config.toml
head_dim = 32
positions = "learned"
attn_scale = 0.177
parallel_block = false
init_std_down = 0.00452
lr = 0.00219
beta1 = 0.95
decay_shape = "linear"
final_lr_fraction = 0.0
z_loss = 0.0001
train_tokens = 216600000
steps = 6611
MLP neurons of a small language model. Each row is named by its layer, matrix (up: input weights) and neuron, and shows model dimensions 32-159. Each number is 128 + 24 x the weight over its row's rms, rounded and kept within 0 to 255. Numbers have three digits each.
After each neuron's rows, "fires after" lists the tokens most often just before its 100 highest values on Wikipedia text that the model never trained on. A number after a token or word is its count.

L5.up736:133135093156107131104122104086143124134107076154158105126111133098135108149101136156145106137121166091144122123187102124131107104105133133144126119140110201166065107165131166138125122061141158102116090092108090126156139088118086138102099133151114093136120155135147147119112142144132118187093109128150139120126120130117163137148110115125130131177152132155116157135103132102137083128124
fires after: " W" 36, "W" 10, " Wh" 9, " H" 9, "h" 6, "a" 5

L5.up192:120162144055151155130087115142153109157125147110106116122110116105150156128110123124126121154154092136134083123140121120073157099113123144176151140133113089118137102105137095137158156125138116133106145135150089124126144129135057155142126149136138135161131144122128146122152111133116156172157122168156099122145113114126136141216130099114123165113102097115108150160130094149120150111093
fires after: " d" 23, " v" 17, " ind" 10, " comp" 8, " cl" 6, " cont" 5

L12.up108:085134088092117118141083096132133130147108105111118135135119130095122151141125133099154176111100099132118152130133111097106102109127061143135152147168114125113125113153139144126113137159112113131103145105116084170115171108145091166120090148118155159109072151109144126107173155150107127162168090132166120146119123168143123168146149125139127128097137133108117182151144134138126114098104
fires after: " c" 17, " C" 14, " V" 9, " f" 8, " d" 5, " F" 5

L13.up75:132134125161122119121148144077136110134146077169123127118089120120186155106121159143159156171095105137140104098118114145085099097151140131130148077138127132112108106123157103121119127118083148127122097128143110135121148143184138111140101170104138155121136137114141093111100118121128163108145138175106121122121167136103128128132161135127132096159094117161107106151103174123138110116120
fires after: " n" 29, " N" 24, " the" 7, "I" 4

L12.up20:133149121114102101141110104111098097141175152168139125142121096135129156120115133203126141116146115133101176140104118101134133092130119143177142135087106153104106107129130126117143167110125162129086109096119091136127108133154113117129148112115093142156108108121136143114108135187094117108109140131163118134120191119139092117153153125107128159132129132144130139182112102111077095118157
fires after: " H" 25, " h" 14, " Ch" 6, " is" 6, " g" 5, " Sh" 4

L9.up196:151129083132126166100093061170152136161115114110121162126134102114148157121156110130142144103112101093145128128085101089104132086124126159087122143149115174084076155140106136102122161135075134160126140105173089151121171127122099128136127132162126143153093124072161136087139118150123130143117133186157168131147145151140134119147141128112138137108126166131109131183092136159138091142099
fires after: " M" 25, " c" 14, "M" 10, " g" 5, " m" 5

L13.up165:120148149107110099113118060103118138145177082116166103092108163113143091140168093098132145145142122127124107121113133162107133120151105172123183165123108114125107144173118126111106132146118173114117114128095101144104159101162120158097144151134161178153094149076167111095125158116132158124117140091161147136128152144116176152097156142126117129149105105096111157113132114115124145162095
fires after: " m" 22, " M" 14, " c" 10, " C" 8, " I" 4

L9.up352:160187111117085142102134112118102131171164157164104120137093122136103130109157124137096132110105096120120155160072114103112124068115115162120155119108116079060110137123116115138144161123092117134118108117149089123133124133137156118133134123158109132168141135115138119112144142136134110158124172138147168147112180110151095121131127134141134138112128161125112085162149095112079104205156
fires after: " s" 20, " m" 16, " S" 8, " t" 6, " M" 6, "," 4

L5.up438:115153103089123147064146142107144114156135087162133153159139103149137142157123153111137123094109166091132103133144148103127116152133140153147129149111111163157100133118100169137155122036109121120080077146143081121142106132100124108106164129167125127121128128123106115106122155102110133155146142172168141116134166093162134142103135159113105132131119123149120146175115108108133050128131
fires after: " W" 20, "W" 15, " w" 11, " Wh" 9, "w" 7

L11.up645:166146120137156161148086099099126142122103121172101175120127151098173121149118127160095080158124080131109151086131154106120179156099136173108140125140102121085136203123145111138119156127152117139139150118103102134110143121158098152125122132161157164124142161146163131075115118092152151128120138173145139140142184144095141126122149097136139097165131124099167135151122158100087126129120
fires after: " T" 23, " U" 11, " O" 8, " P" 7, " t" 7, " " 7

L5.up216:148151126113109151154089064138159148122112134170111130067118102107172117116147125167116124123114117118149128144142134131121130140113113163114133139112111139138062156117172154120139141121144194121129151122177094132102111116110108123130144146156118125128115135136144126078100152128115135119101116133143118132159192123128083136111142157105148143144144151117130156135114101111106081187162
fires after: " B" 22, " K" 20, " H" 15, " W" 11, " T" 8, " Ch" 6

L13.up245:172075101116123115152140133100111136117139120125134146100103107170116163079116131169149107127137104068120129104140137103103174096137115181122155118118104142127089131125132107184141196164117113160118148123116100145141122156149080150123127140116085113102097131108153111151116138120149126162129095175178122133135129163160108144150174133152127131112096164115146115123117139154125116093089
fires after: " T" 15, " c" 11, " t" 10, "th" 8, " B" 8, "ath" 7

L12.up242:104138070145129093162105108116143132108155130136125107118122169130115131138127122125149166137113137067113109112134141076114149097147123140121147125123112070101103160143130104183147128125102147139104114147143096145099137119150101135139116159170140169150096184099175121124139109151096095105155137096122139130185133118123149128135178106121135154125100144135097124146128138116122083140132
fires after: " the" 20, " a" 13, " t" 12, " an" 12, " " 8, " A" 6

L5.up218:148159111118111124143095140121123159116180105133093131103117079096170112153125151151115101129133087097130120138118174144158123085087107130113115160112117178172107149125114103127123149138150155107078162126083116086093176137148065109155097126157123148134114114095159129117156125126134136077127138146149127151150160171110130136132129087136147167122142153126134156144114127127149122131133
fires after: " D" 16, " N" 13, " O" 11, " T" 7, " V" 7, " J" 5

L5.up43:088128127118103160103121122157160151131103093166113139167150118107133120111100150159142103152126168134132168105161109128105086155116138143155109147122119147107100139142114158149125150092100100143110093135103096148129119093150100140137126131166115094107105153159155131115100132159108081146131147166142164107116115136072094134134113140115098137122101127139149130174133133068124126093123
fires after: "h" 11, " bl" 11, " wh" 10, " w" 9, " Wh" 6, " l" 6

L5.up35:144171149134163169131119104127140129136139108158119158110068136091129141124131131154090147098127129132120127114119173110103146071129131150106131096130116119179102169134106118116114119164117198134087134141108100128127105140145083144155120153156159153152127166093152135103127093139148137133118142126148134130117167185096140129105141149145151152084123134111133129176104129120121134170152
fires after: " T" 36, " S" 14, " M" 8, " t" 5, " P" 4

L6.up535:093133088107145134136105123166110130150137129096122134134087139104142196159111145125145150117154111136104127098157119131090133083129112161163128121093109153102097128114146117132149148132124092111111172130116128145123184134155069146113137090130157130173129129118150114124163138110114097143157120111146130139125144137127132126152152117124111139093142138097130119154120106145113144146135
fires after: " V" 22, " D" 16, " v" 13, " d" 9, " C" 6, " p" 5

L11.up398:167137147096144172109141123086129152131171117153150136112113126137135158137143195143105119155127172141105107128114142130093121104126123163153161100122117124104104141143107085138125107112129090131101089099110113103107139114180106158172141160135130161168129123140133113096103093143151143146082173160124125126144168105123141125153099121162141136125085122151078099145105125089084110136096
fires after: " An" 16, " n" 12, " N" 8, "n" 7, " A" 7, "i" 6

L6.up303:096123119145152146118127123090143157123154144089157117114145078122132146128111175118150129149167099124105091097124107098119106100110108151150125171137113144142091094156122132085113114094131139114090096092142139150130162145086069130119140122139096119124122165129139124145140124143121139135142102164165111134154161157189112123182168134117102170078130127092107153173118116131134117125108
fires after: " G" 20, " C" 20, " D" 15, " B" 12, " R" 8, " F" 7

L6.up413:096126178108118148138137119136075111188139138118128119112142173157183143121130158149095159113129113101151078093143150134074144149140124147136140146160107122166070150158094138171117115083105186104146127143156153142124119138144107125143140155121130135163110131104133102131152128173150114115150135175134169146097111115165129147141141084083120113138104135164112137117129126102151144120090
fires after: "199" 21, "200" 18, "201" 17, "202" 12, "197" 7, "198" 7

L6.up622:133132139117115133123153126129176138169138096154143113145109138145119200120098151109150127116081130110123154089113149124078149123126125128097138174096102098128085170137161131126123148070109166158123143147101072145147139141118083124127141129104140130129123096132128143129118132181128084122110137158139132115140114137100114121099143135120117076144103151149148176148098137096127114083130
fires after: " w" 18, " wh" 15, " gu" 11, " b" 8, " h" 7, " st" 6

L9.up377:149123125111153118120116068093096103107177164133112117074099167137112167141139149084140127132113135094127121128140129086133141122146105160135143127164121161097088116107115122143149156126121121115143107120117098156137153160126130152100112171126108137155113088114157107172136152143157120153091106093182148106171147095142115127139172122126107095127131141099130142152116118116124059099135
fires after: " a" 15, " b" 12, "{" 9, "-" 8, " A" 6, " B" 4

L5.up606:147127068161159181139134100102119110151149151133140165153087124122165116140146173164143126128123087118129145091141105169100116120107134159121160124145116133123146124194116134132150142099110128101130119103121095124112171144131109160135106132134137117122117145115154123108150138126133157143146126135173146137095159172168103120122170138152148140087117136080104142113123139105168130196113
fires after: " " 41, " m" 18, " |" 16, " M" 8, " c" 5

L5.up75:152178110134104141141077101126156102158165163145138145143104158140125120094137141141120165119126104129144117123107139155091184138133130119174097130121118145124118121139138111125124119124093120145124117118172085117119144105133118154143134185142136154114109126120124149089168120136169140116145122152138137121109135147137100112108130173145131105117102118082116112123097113103140052127116
fires after: " " 73, " (" 16

L11.up344:151165111113127120144129130088123062143128135134141123130131147140128136119164152138131131129118182108133124129137153137137107114139105130116149163114119169134092139122125101109187127051086158098115064126113141126121130144106127128125156120134085117107131112102144126142078150156106115130136168109162156151128161102127132125138148125119107104115159137174107117102126118112102075172114
fires after: " Ch" 23, " l" 8, "us" 6, " Sh" 5, " La" 5, "'s" 4

L5.up581:104168135131131209132094170127126141147131145121149127112100119105116128126161177114124150133149094144103098122162132118121128074083107155129126124133121159137098129144136071102113143155134155107103177115118160119118148102104156178135127133099112155154144115079137107108144088139132139077138162104142111139129119117122165159159086136125148155115105126107122120126121096145121156169144
fires after: " V" 16, " O" 12, "en" 7, "n" 5, "c" 5, " inc" 5

L10.up256:148147111168125159123133102086129095157099163140098170164073137121118122091134177137145166150092102131127174107130105104106145162124134111102138113089114096127125161117108121132125138084125134113096090109099090137110152109139126118137137155170167132144114141101119129103158123147120160161132172142125138147074145200152135103145148149169123136138151150122153137158133118111110110174122
fires after: " m" 21, " h" 19, " s" 10, " pl" 8, "s" 7, " p" 6

L5.up630:091119146104119114092086129151134112130133130135159128181128088156162130152129149114144125142147136110126114061162114121138108111102133144104152096141122162082091104185080130117150120115129128108110132080120126174090152059144116140118116124140128156141120150121152122143165109105121149105176146136167112148135136136137132143165129133103100162144136131111119140120152084112137153120144
fires after: " L" 53, " R" 14, " E" 4, "L" 4, " F" 4

L5.up465:152091081131147117128140107099111105145126124112138170147107133118143136122155099134122141113128100127128134086101152104121184140113147135142126122114115113139139161124095134145086153121103163130151121185144082112134088119144115147138130108129124111110128169105162160117109143119161145161149129109178164122106136153168098141163141117145093132111105152143144163157120168141117099158105
fires after: " t" 20, "echn" 8, " T" 8, " c" 7, " sp" 6, " W" 6

L12.up234:125107129156135124126163125123128177131191151140130114154077190189065142117190155121090131133148118146090130128147167095148130060142061139136114135111110107099090118133135102143151141150131144127129152149154127156143114128143105125125120168123139147122107127123144053124124117117110126147106097093130135122135149117165120144160147109135105111120104148131100120135140129146155126100159
fires after: " A" 30, " a" 8, " an" 6, "A" 5, " Sy" 5, "c" 5

L10.up634:073117134099135142100119100140123133125147129099136114142118071123162128141127150170092107159161121123120127099118154141119158087094126153110100101177114145157131080171106109136131115104145135103109117122127147114126143106149118146151149110166059129111114168151140121149132099096131141145110083149175109136138138166148108131181141117143130169088132100141141120154149085139097151131114
fires after: " R" 37, " C" 9, "R" 7, " D" 5, " E" 5

L5.up628:126148135148136139142086091150131129123116096159114165090054123127157113141145135151157142075182078095121107129143131127141141115107119190147154118095122117107097134129085105142151178110127116145099128077159112134113153114123112146095115119183156135133121141108168098097118117128141191169086155141175174141157105142114143133164145116121164100104156141115106162136110155135097137154114
fires after: " M" 38, " C" 19, " P" 12, " T" 5, "P" 5

L9.up497:167174107094139161150101078128104085171147117154148111153111160110143144099168129109085161114160104134151114119147128125114159095106117154106164136143120159141097153154149098136134085126157146115098139098126107124083168098183113136118126149124092139148123156051126153105111119153110139121157165119129112127100130184130117144141174136102129118116125125100091164107122145124120123187132
fires after: " " 20, " m" 19, " s" 15, " M" 8, " for" 7

L13.up675:135160103109140144103103121126108106160146105120143127140080127154104126155207133107119145136159092140163125146119129135097145092128109158118156138140114146104099137134094140123121118126119108141138093119140120123086142099142099131133096128133104150137105139131145115092104134118150153066123086122144168140149166120143097140140113141146148215128117104077109142111140132123167098119105
fires after: " " 38, " (" 20, " m" 5, " F" 4, " M" 4, "," 4

L12.up443:085138117103083148125173118055181113163114065132119109145114079138145160095110155136141095132173114147129140133128066138124086128123113126159109147124118129136108149116148115149133136089143133131083125098080102122148133085148112125110125109177087094125108139117135140139126113135135120120128132120158148113097145129147104158150171118095112108148131166159159161184139117105119083142120
fires after: " H" 26, " h" 12, " St" 11, " g" 7, "r" 7, " G" 5

L6.up17:116150108105161178154130080118150118160138115126126123138111128096142156119110121151155083149139118102128103107174126090122118111125111140184120171109109138115129104164120145170159113105180098116106131149144087160110180101136058149106132143115137141137119128108175116107161102137082078167171139122135137117132144160159130087177151149139120135112127143119130167113134117113125113113114
fires after: " d" 51, " s" 11, " D" 9, " l" 6, " r" 4

L10.up618:092130171148130124150105131163131104160133125114143109121155120142108130127095119144142132071099088144124112091146117127069165126129108133125130131142111118118106144113136168149104141065110149121127089157164107177091144166141111115166140152122102130153135073144168098166119140109089184119102140152174149140101121160146175144114118084131143101072141133130113138106118100108120140148074
fires after: " " 25, "0" 11, "200" 6, "198" 5, "3" 5

L9.up162:135180109123128138093099111121109130133156171195129187170123114163161132146164123115119129113124115142109101131107121129093146117121084141167140112147095136091088141121163103127109133154105147139094100143139146132111133141131139127133136127143107124178122093105101123141148133119128133143116116144154116115120141140097118126121156098133138143123120141106118122124090080111123104182122
fires after: " S" 33, "S" 6, " s" 5, " Sh" 5, " y" 4, " (" 4